python train.py --d_mlp=1536 --norm="rmsnorm" --qk_norm=false --init="normal" --init_std_o=0.00796 --beta2=0.99 --lr_head=0.00575 --schedule="wsd" --final_lr_fraction=0.0 --batch_tokens=[16384, 32768, 49152] --train_tokens=365300000 --dataset="wikipedia_en"
MLP neurons of a small language model. Each row is named by its layer, matrix (up: input weights; down: output weights) and neuron, and shows model dimensions 0-191. Each number is 500 + 40 x the weight over its row's rms, rounded and kept within 0 to 999. Numbers have three digits each.
After each neuron's rows, "fires after" lists the tokens most often just before its 100 highest values on Wikipedia text that the model never trained on.

L11.up759:474472495428502454500460482460590486529470506461428516486548608453485505524531558529473473484481494498437546520538442515554493467575519497521456442490470455505548480513444515519470516511505436419468514507494433464541519586567512518507533495514500509506481490514545496482596517520498572544445457525442463448420543579464499522446513567539519511491461456483582451485489504486555475458520492453469573432442526533528536493494505491508455500552448527502488462540471515409470509503433486458505592530522506436483448530480439519544552464484451507542496490472481519518587578488516437458
L11.down759:426582564480414538456534485464496492528461544437521527510487479509493524502531524490480521422534497471533546443530474549471558472505409428463479529512531484476520509539489619501420495482488518471458420462484496505559552557451545437515528488544470507601527558501499472497449507442545485439469533496506420429547453445460501491516560547467480511487452495449461523511512534481503494490497509547418501439596560531499544493538529469487414533497478462522465472496502507556514560481518498468419465544473519464489488535561530477528428503471490546563456509464504471497489493482523581551
fires after: " |", " ±", "\n\n", ".", ";", "R"

L9.up214:473451501517516537468510462607409497495547499493555507549488454478486435571499472517416481529447567453453450507557454507441554520462469488523487486496546494493520490461490463510548503544542525546498561468586388432501513487428536486543503491429508498502484533526491491504498522415446566540512531508468487530523554488510511558474511525519505459519450497507452468504469478488533481446455462513482501574555458560513522527460499428644465456569494516526487490506512438440587543520518482490559540479494472526522530485516469450462479569496485480482439447547544466452512515423465544513
L9.down214:514539500483525570474546476429544428517485522542490458470468507468500486461564495494497562485459482519476557495468528438447481517502489485509511526481431475497489447474533503561574513490445517584559532512526509460520479529516553491478457558502515584520580440470499488510540551516492523412533487493609494566523453551482533457530480525469538521558455466482525477576473543469505479516505469491518483484477520478504493514489537476523508560484540486496567487494417478514453618391509435497526531484513558443463510512480469505499550420619572542520480584527498477479549534417532533470
fires after: " |", "|", "-", ".", " of"

L9.up1033:548474488403489484480458508520458485522501581447572462528489501482494493570511489437457414466523531495526502482514582481466527544522495509488530408528484589545461539486487503500453465475500463508521456483495542463539500505581491487441519434499504520482506424458465507486553484525482539489388459487513474518463564517536509529475489602504481506468510543473494402422482437579511506470521502532515475503589438471514437451457498559473517547495431532466510525493579433500437515444532453472489522513521447500568501499453487515526400544442496577528496509471493471516531503515578468485
L9.down1033:424576491522404536526477479499500458502516514483500555597479546466510498462498485479522530497494461495504504536482534491452511480504529512534456460495539517539500518503514541438549528459503513520451546446486487554547476554499531465498444444481455523541475434474509508405511421469525474468473445518544517415537451522545506474542527482513558437451469484492531529510482569490487516506439473463507454486561530535513521443503509395518538475472509533570526523456567498489458490501514558473576491438459456508535479537473427580466491563588483528560520467522489515495540563351519443434
fires after: ",", " the", " |", " –", " ("

L11.up221:530469513466501413525496497483506437434485481533503505408481484517477499427517523578447446484463449473560510508516513462449515468578503467548490480514443453501549475541449462512436492437503490589461508494550519527466569480476515532531515529537489472513543473433538598485468508443533493452463534452411527509436617546451476500510436491501542567546541512475539567550476545500594446508495462449569492515528537462539511456458500504485530518533476445464456474555557470548494519461438473504539513490464474528521462535501519470503490561533552535509460482481433448511506457457482480592
L11.down221:519490498510522568438429539466452519480508511503464543527521422489507501422489497492514581488478510521486425481515487557513478454501493435469560522515564491434532494472522527433516523500451523475534526457532461406462530490490485441529493469521480462526528462450457474500480507514551514469469518444517439502456513438475492508567481626505492487495493485520491470604520556493490478610546411428457468513523480503437550479473486428561521525509511474527496483436432443536469492568469513499504488506477469511603439442586510554514483498505500494528467490496537511534643512501455499512
fires after: " |", "=", " –", " Roc", ","

L11.up1397:452466511488497534547543479561475448512459530499517511488497505502459469513479516604415473501464573467459430508533517452538467476553483465554591469510413452602545528518516499501464479531510550473527515511560407522490479491506555480553530498471480474502484495554499543431468543480547566493462526536437489491432550489424455467515533499482578522525476521489515419538516529506551497516438484503565461423544573490472550464552508448467442470547458530478527489532539436521486531486353511491485504500530494492505530476459454544505518499525522504526431572468488486521530536583481462473
L11.down1397:449568553511551572504468489532554475590541451529456462502497441517523553419564564497440467549498486500547496526470486552517563533468513484476507515550511510493489548469472524441480504471474472512518498515554525522488562564478535430543523490590552570554506451551538463477506459524549497494486559505401512459567516500461463550502529539504538489515481486461492552530558512418427430551514486536428497487550532468473507561519534488592471508501479488541522471479529461447489504536440474463493462541500476496465414523457555532442472482574491463539488457442580448516500509468433461525
fires after: ".", "\n", "\n\n", " |", " ("

L2.up668:511577536501475453491568478505544479465520549462504526462477506521502548412527562538481443564466434493521429486540558475509502536512536493521393518458566483526463542543564534491454502498499571470471414529486481525504406478528510470476482513482500533488552456557517527488549512532501468479486521508481468552506446525567495488514498473476484574458490443483478496528429503511524484495509537513523504533516480607479494518503499481447515556523420455532543500537434562427570505518504576507572471529563502525435504563503515403532466545513565481453509497549528593488448420572475487506
L2.down668:514545504474474533463495513473567477447505459416451473489560518510529527479481560529443527450512507520574514485464515519524485401456526536472517538496468485463486463534524491443543565461493509507553421441504489546532507561495499469535569528416491563520490520471459476470473488522512494511488502514534422502527463550523532487538446520492532461480512569512462431505575465475512431511508500539478457477489496503472512459474504476467451476576617565462521546547507507515481453589531429486518509457562447459477460436488517417506499448533557472527552398439592525492547471507445472428
fires after: " |", "field", "\n\n", ":", "N", " Khan"

L11.up242:472569551504551536502443503502482567479439601490567493467569439507542479476549555466476405510526481500557495458517509511484448538481477475495541475488452517556553495485464559449503472420509500553540492525455547498513484451449471531539477518505481503505594518537531414495499506477503448509453449450512552536549462481522541488525455529462435504507450492466505440483491492554516540516417448455596498515527498534477540522440497420434497541554548543575501502395493475558472516481498530534527428537483466549464549548534527519534533522526536543515522520449453483539472453538486447425
L11.down242:500510452480480423533450546499560540522509485537511581508510473474490473508492507546514481507478497503504587558495549497477500418520539513427470467502413504529514536431478528527530525562532491535561513440481514516512483573510497496536531499476474421466572439468499541485526555441501515536479446505498474471468497538525488476428492561453426501419541528455519532562541496507436497459557536427513404487461437462512484527519448506505516505466567470437504481525495446557479488527509530544473493567560543506477469441499544552466505546446514474577577519457543559491572420414454454524
fires after: " In", " in", "In", "-", " to", " 10"

L12.up721:485605531427368557493519489509493478515464456506526489429518519520568524516579532507424511539495455439500543543567538539453495533508508544508529505499456475547506514519523511547515443521555512466495447525529558439531470488488502434530502477477480540527562486482507536466556487467567500502581493526470546473519541519446457488468468482520558581491516524524466520495499487509494492595562531564504502493513513579465574449538500479555520457541488496497462454557489513509500499432502529469503500572526483547430371599509541608498504488506460536473520534508517513492543445485441516478
L12.down721:534460468557595477455514506495510536506537509497468463591453466444457474503494500473658473508510533493496414465494497445521487496506509477502459525543525488508514512498504488514462539517498483530519481510486469567469448486487525541478482546478500471505482558563553434509435510566523489512453469512438513516499464475541553525469463514442434473520547443594602485523522599474516486436506483456506491477508533489518507478494571476490505570511485464583518510481514528393486500525538464521492532397457476498576577451538488396462489517486523479486510479500493502464405549558525438478
fires after: "t", ".", "y", " Cl", "e", "a"

L11.up277:514499500480490486476498462525489521461564515464574518542459469521478573438446581446534511450527535539513584529525521530425484479513476521448505520470460453581566547456527473468524516489510454441486451496524485532475471508536514470578506500605476547535462501553478415472558467489428450491500526475482509511540553510499526531495429460549537483589529453456453565438525515497501513526527460429567469488457526558475514552430499509469549584543507480548431492422487506508453505497514533463480580490561496476503515493529469554433445453563482514496456461487400501559491512464490516478
L11.down277:441514513405486481529541510499442553490468442501459540479549505499532456503528521447575544430454501488525468547479497532485478524511478525515528507554478464522483550524472425477516477513489510472475487479464439505490461587488502486504471591509460489523439481477533436483506491441600547536561518542575490485405509487462534486516504513482475495492496430486425452531490493516530434544526497522452493479558509477496476553530450533474517524517501557483460490481433504515525479519507539566518442601515572457389489496393538577559581483471553512578484523441517478448530441474435498489
fires after: ",", " of", " and", "-", " in", " Mes"

L9.up45:477588504547508476471574456478593565480412460548551493525533546534478531519511508458543508501487525495447491494566479496531472513487526404510570501520484512505580540531461454525539479498483532462458456501472472482465465509429556510523495522495521507501437455476497513543444503497514468476514474453493542423465497462493417516499525507472561445627518493486540595519519469461536481508510508545508460484462578474564485528541496514480495537476455476521491477453579446530538499553468526575550538478468457550418568555494454485505470488550488470547546570542545527520440474557496597477
L9.down45:469442459438436424494447476457449542518523467507531495419488489548486473519508555431504493434423458514404493508540528438526464471536456521492541470477533544498484482507481522488497472538444516534560489557534503464531540469479507491492523495493337498448527468492513550516516550492543499488527447519486557552450511494401450455542449513441442482427496557594519462511521477518472498588501461489505524543565549488492441518541562580489454515470569514489500537454495505474475466517490492505495462507541512477584512477543514484554398522430478535512491492511489486513473493537436468549
fires after: " in", " the", " a", " of", ",", "al"

L11.up661:541571471542528507514483524465466486449444481485573509444473493525470566449608484526517465429494490594526503534496454507514547528512528531515486426507502442545528504562448454562509499485461462569498438510555538515514490438506492557541478504558507459496501499509498490508495486475411485472515493551506509527553516494478498532491512552431552552470577481520511504478462529577492477516583474478545553614477487462505469465455505527523577549499485466457434547500566514587451452518553542605560555531491483498515469523512475510498491464505506514550430427470471530544456439425502535522
L11.down661:552445531459478504500470520497460500556491550497499601556515503516508487471511473527523572459417564534500473521461483529504487557492576482585581512504525572458529486480481496525554492440544530533548525542460525451511483470532469516481560556426409534482479505443481513493504575455510519518489501500574515549455490434481464476537483500544475495507448489511501540510464521495487453687514478448501426529514488544467519523443530466488503520577519536510488498500487470461500479531493539504498497531536548504534533461518455571450526521444537606519472500501503535533591476581447519452
fires after: " of", " in", "In", " to", " for"

L9.up804:581493534416494463484519468547505539491434494514490494477496570527467490443449504537555489558522468507436493477534520605535516512546511489449484416475504589481534474562531559586439475462502537489485416531462394537490437468482497403515511501463461397488461510477478498519477514454500441501479510519468466445531477538513497453553572503537502438506527490473506498479502560494479501486423533461473472524458582539522443553471503496458528511429497549475501417537522519528579441376534487534491477528515455525500500530516525469518489509495482515509463522462503560518443536535476510438
L9.down804:497505473572473503499552509522494490512463578528455438462521507499517493478565515447569519525584482513444548513491512493496435510479566528480431559588542561473580544427485481474442520499596500497544451532487461453510473495509469465536491567522476455499472527470546515555523512605514496513481581535547563541479458456500469492490460511451399465531545509549512479500526500482466514561496489359542518515533527487507509493502458511487490451498510533534543490440508529431468433565546483564543521500521510537551499467539513510429520499440475462547530446542478548487533494506452428556
fires after: " |", ","

L12.up695:492578476515397597502528476470496450529543539462533495530558501491521503514474530467449462505514565498408540538486475562509488568563481527501422562434495524542481520513510467464518534446532543454503478483501473511534478522605527471601463453446465500507487514468522534419541536468500479456465467481522524468625519504521479488516515557559523583505505491433486529462469480464496513519491510550501465509486526496463517404468501428528493443476534499527402419505497524565507498502505487502503541497528490507496520603533490557482455475566574579477476482525506445487519503469566544498
L12.down695:471441541506489427533475528534509553519513498574462443435484488496507479512471479497628529483512488470574428461507481478480534469481504500527578440533529493470511524508480513529485476513435486526508501535459499487458502479417495519423509634505428477548498521523493491609455503499503545524537511519516505520407471464510546549473481430453453469523557528584534488522508530529510464488523485461509505511555506509527469522536473568438541578547448532453509575541487519415502491497497509534478429509467533510535520402505519438475522505386452426526520484495490519482462464486465438507
fires after: "s", "t", "D", ".", "ets"

L11.up230:499509538402487489475429476535489501496480518477504497511518557494538515517494524473443469489560551470465554531499521525502546528469505527466541515483460439503487432499391441402471486407495499497433468489542429506536527491563492553525512495466499584499489509526518485496572503478418453499565527583541474438536547523490503507466410580487521456536469497477485524485566520579497507488513476490511533437468517381494539487493511527486496527530560474623462528538517598470500472546533506529542476512544461491465507537462536517451524518470442531577528509498551498576543562529501492533
L11.down230:444502499486462533463459498447511514503442517514518497417486561511499513462476468531507590479466508505498475545557490466523504483476393535490472486494503519560472496479488539521465504504515522534545522442468504441508512526457534541595464566516570463525521478507456522483526525445525520566560402533556457440523532514492539405434561488509468454514478485485428554512488372418515499520473532510491423456517526506473485502501455405561468487515468522457486509486511512523545505470574498507397472546491445513509530476393506541510511504477516549481495553424483503473577528484516593490
fires after: "-", " in", "|", " mm", "din"

L12.up744:561568590514441467494486552464501527469506449498454503469460478457445446558530500435506573515485509506471561499594496519531472417526510450517552560532486580513438541570479487452569505525447505420507493535476538501594550516481492496565526486499473487479533484603528449475524517489537460478521503486502461499503572473522551531554520531509534472583492512519476527501477516507603463533496459518440484498510540457506496524471485530472480527442432436545454521483465522472500529460546410566501505493472584540481444539484441520484442505409483471526475458485477532482550421534514518475
L12.down744:445494395493526503516483482572520420573475540530505458549491484506483520453479503490475402457509443538481397535459538484469517482433425528533419449499551474492536449495534509555467519508564518501471435484504458468468547419546454490464584566480467498435511538479455545524448509503485527527493553460503560509484533546510470506436482497471521524498451487465480539478542481483461541533516533474521491505554485506475572520517447543467505486440602467516535476523582520519450532538483514467471575532541412430496535491523536440502553470591509530473549557548510527489478553460475480500
fires after: " |", ",", " -", " :", " Ed", "."